config.toml
num_attention_heads = 13
head_dim = 64
intermediate_size = 3328
hidden_act = "gelu"
norm_eps = 1e-05
positions = "learned"
init = "normal"
init_std_qkv = 0.0197
weight_decay = 0.29
warmup_steps = 397
decay_shape = "pow"
max_seq_len = 1024
doc_mask = true
MLP neurons of a small language model. Each row is named by its layer, matrix (up: input weights) and neuron, and shows model dimensions 554-809. Each number is 500 + 50 x the weight over its row's rms, rounded and kept within 0 to 999. Numbers have three digits each.
After each neuron's rows is what it responds to, as a language model described it from the Wikipedia text at the highest values.

L13.up2625:553487507520525453471503434528502591515524499414443408445516509557471546496565494503516505477456470487514543480436539591448456507554536535427453477479502474499518488465387492523449490514567519513491435496508564500464458528439576471552491520530467556537412399496499470567436543559522430402572571483561561473589546397431574488535557551445494551442416553520476460608503539509499597577419460514520554515462515449559551493498460501486531515573444439543545538555481482544443524439460418474435452425520489541454543580545548440489481562589494448431499552532565510557377505529565509405557659517469393465431491512491558474565464576524548409505470528497562502642476532600440407521546468502549548490562509520519475552506508511494517529465470477581516449575573490511541515555553458
Mainly the word All/all, often sentence-initial or in All-Tournament/All-CBA honours; also clause-linking tokens such as that, where, semicolons.

L3.up729:483407463525490456492532506472407496432488451401546586543447542511496564543413490584624549475560501514566470433456483531532571469475547498490477448423542414513506487491510607445480540472545352443508529488500527543503460466431503455467512487463499537496481536492425570605500512433524482380457498541536521488522431595502436546522577328459616472553491484537604519397478496503534545487434465532491551511482464488544525523494535536475463450533574523498525468569446523529392575504489504416510491497592515499518540560469532495366540459470428403539578597507508534572394496457590538465514519496556468450542523477606500530470515468576559513474444490510455491481476517533527494527468528450535489513532484529531588536411498528502435487541488500562482399475607475607515472548514575
Fires on the line break right after a wiki section heading (==Crew==, ===Music videos===) and on the first is/are/was after a new paragraph's subject, as in "The main tasks of the GHIP are".

L5.up1750:451509432466515506654517496514544490536427458480521494482421529476519564499507540532526535492474394485510515493514575486538491440416586568532537499447497518553532428450518538647487543469547493476538547534498482512542501492466499410543442505493454525531400399563459525527498420455488501483487390523432504485473421548565496382461552393413494484505491518558524519502478514461625510545435470468425485518515582468513548462498533488441498534532497544482540514598500549511471473581476569594500451516599574458566489554513516450523602510556484411440508521645446565564498475512500515500548505522502561459527463458651527560446448478528387500448462458497480519469537524533544565605541603510531381534468569607500481493486506502543467454501412534467477428520536464543464430502423570
The first token of a value following a label or subject: leading digits in tables and infoboxes (1,605; 1136), definition letters (= Batting), and "was" after a subject noun.

L5.up2671:513439497572499516547580525496525536476536571505480451498445459476417586431462513384511429514434445478490463532507585406492492540485448525502425420453493485509567428491418474530477559551476552455541584375469540501502537604488397484438551663483504547537498543544425436460471457464608511481524528482457517460554513490502531528473466528528496565518511534538395506489522543480528452500413575485457535507513508495594514507540483505388468445460590502517481472483532567528540458520432419505546546479508530457513568505446504539415501462479623421544527537497521454518413480427527473536578484562522473453552532405503572525508510499606417498483600497559581448503501566465471564521572587501503470510382564493487467531544584454467435424478557556508515506502415517535460543512459512
The first token of a capitalized name or word at the start of a list item, table cell or clause, such as Michael, Paul, L., or L in Lamia.

L13.up1854:501540470568560462560527546445451510515521475557516487457529519470505604490457497486374470506410396515569570526470495478454521561560481551459506516503587524539488539574491480570534507544499543453497506398639474481502414565558453537452478662599524439487510493543400471573457509530488540493571445491542439460527566469557570483485598594516433466567490524505380443536531537444548449515486570498458516516462513477517451566501469478531572465449473433516527505529475507476497512472449356568552457464504456474558459468494418517498503584528433553501570625527510457480468518552475538550526587474549455440528529494486491506425519416539646477503565516529495476464494511434526553458582484528521475596483444519505542507522490459568499434448520539526553486553574560473397570493572516
Single-letter R or L pieces starting a capitalized word, often fused with a list dash, table pipe, comma or heading marks, e.g. Ross County, Liga IV, Russia, Research.

L3.up2455:550453483566516438559530515522484508509490480502524502513537409490509575558416518612533480524464500467567501533512447541575511501453449528480458477482493507457604458480415530522373548579538528357475542457504494536573489495459421511525592544498548548550442449509527490497507523525540539519474572514508460405474538511553551494543553431562471492504531521535539527446508537483606525444500438420594542468514577519525513587529500478394495494433536597497537477522513529547501454550513466480512504487493538528535516527377547486385544528477526428446504511503465489503419454481524541480650429584462437474485540465437506472550527511536456500471546536524446527506436503463445527513564546431557476491502505441444467572481533467578471529518478529456533489446429498484552490480608512
Fires on the first token of a new entry or clause, mostly given names like John, Michael, Richard, and party or place names opening table rows.

L3.up1304:515490508473490516514521481505585497449510553448523510497436493517470499498483520472589521502578550493525519499531465518490580497536437487474488496435467478518556505511498537553443546531478476490516459492567498501569551500461523559476395487613519424560491574560470446491422430442522507520445526551500504541531499531481523455546514480593444605383501451415452389498455479510535533541519483528526406492473498444501460545507505386490572506535553543453462455418649470507494493496551433604516429519579511578525623418513457457465475519493565605523514578643543463526462427569532533493568497440501524541516516482487472562610594476555490468473489507515525517488531472527500482447550467559552494537591427549441525623419528513538564534556546552530483509586451457517548504531463515
Line breaks, header cells and section headings in Wikipedia stat tables, plus stat nouns like goals, appearances, games in sports, charts and election results.

L13.up3097:490546432459484421533504542544463512494444427493575470428416522497514473473530452520471537471457519469482491515531456517481504491524566456513548435407448546564567456444537490482441562475529518460495467461550444434546522541408514501429455507491425574492514461590543508554561532622476453406479444452584426571448542578548444485469485522398449439589445507423534552375491602537546503552514529543423530521539515473504470494462428472455424535512462569466525513500509568557605599501489360481496536442461543541686500457431452492507597544444498454513572492423422546491408545504527523423426616530544567424528496415490584559372441528504524503561611463438504512425539513442505476555491468430537453505523537512501485496515531512481477476456519453511450449457543417467575499499579552
Fires on passive auxiliaries before a participle (were, being, to be, has been) and on capital B/F/H opening a name or word (Brian, Formal, Hugh).

L5.up506:463536393523457538456559565556582495452441537500477477541441415478487496468556460425516452484552434582411535541518518462436518517514483413538460562359439475568531486493429529555483523542488543479537394520495446482455522533500485518507486556551475559485573493548492466569459567455631497514520551478514478485545531485441498504516449468503434608424566510527450448536499473446543500512473495440524481477504439441517510526603468418447560528546482422547543574460524454458598369594393540568585493443463594556547531378516534620580519474512520460462446476425526542608454525460542521516567482361470454417434504527515493485499585504414639475550568592571561523578537534517545428507450435543496507549573475552493432524563498422531511547469564590552565557558430606441469576571478456
Mostly All in sports honours (All-WAC, All-Tournament) and quantifiers all/some/any; also line breaks, table-row starts, and opening word pieces like ar, compar.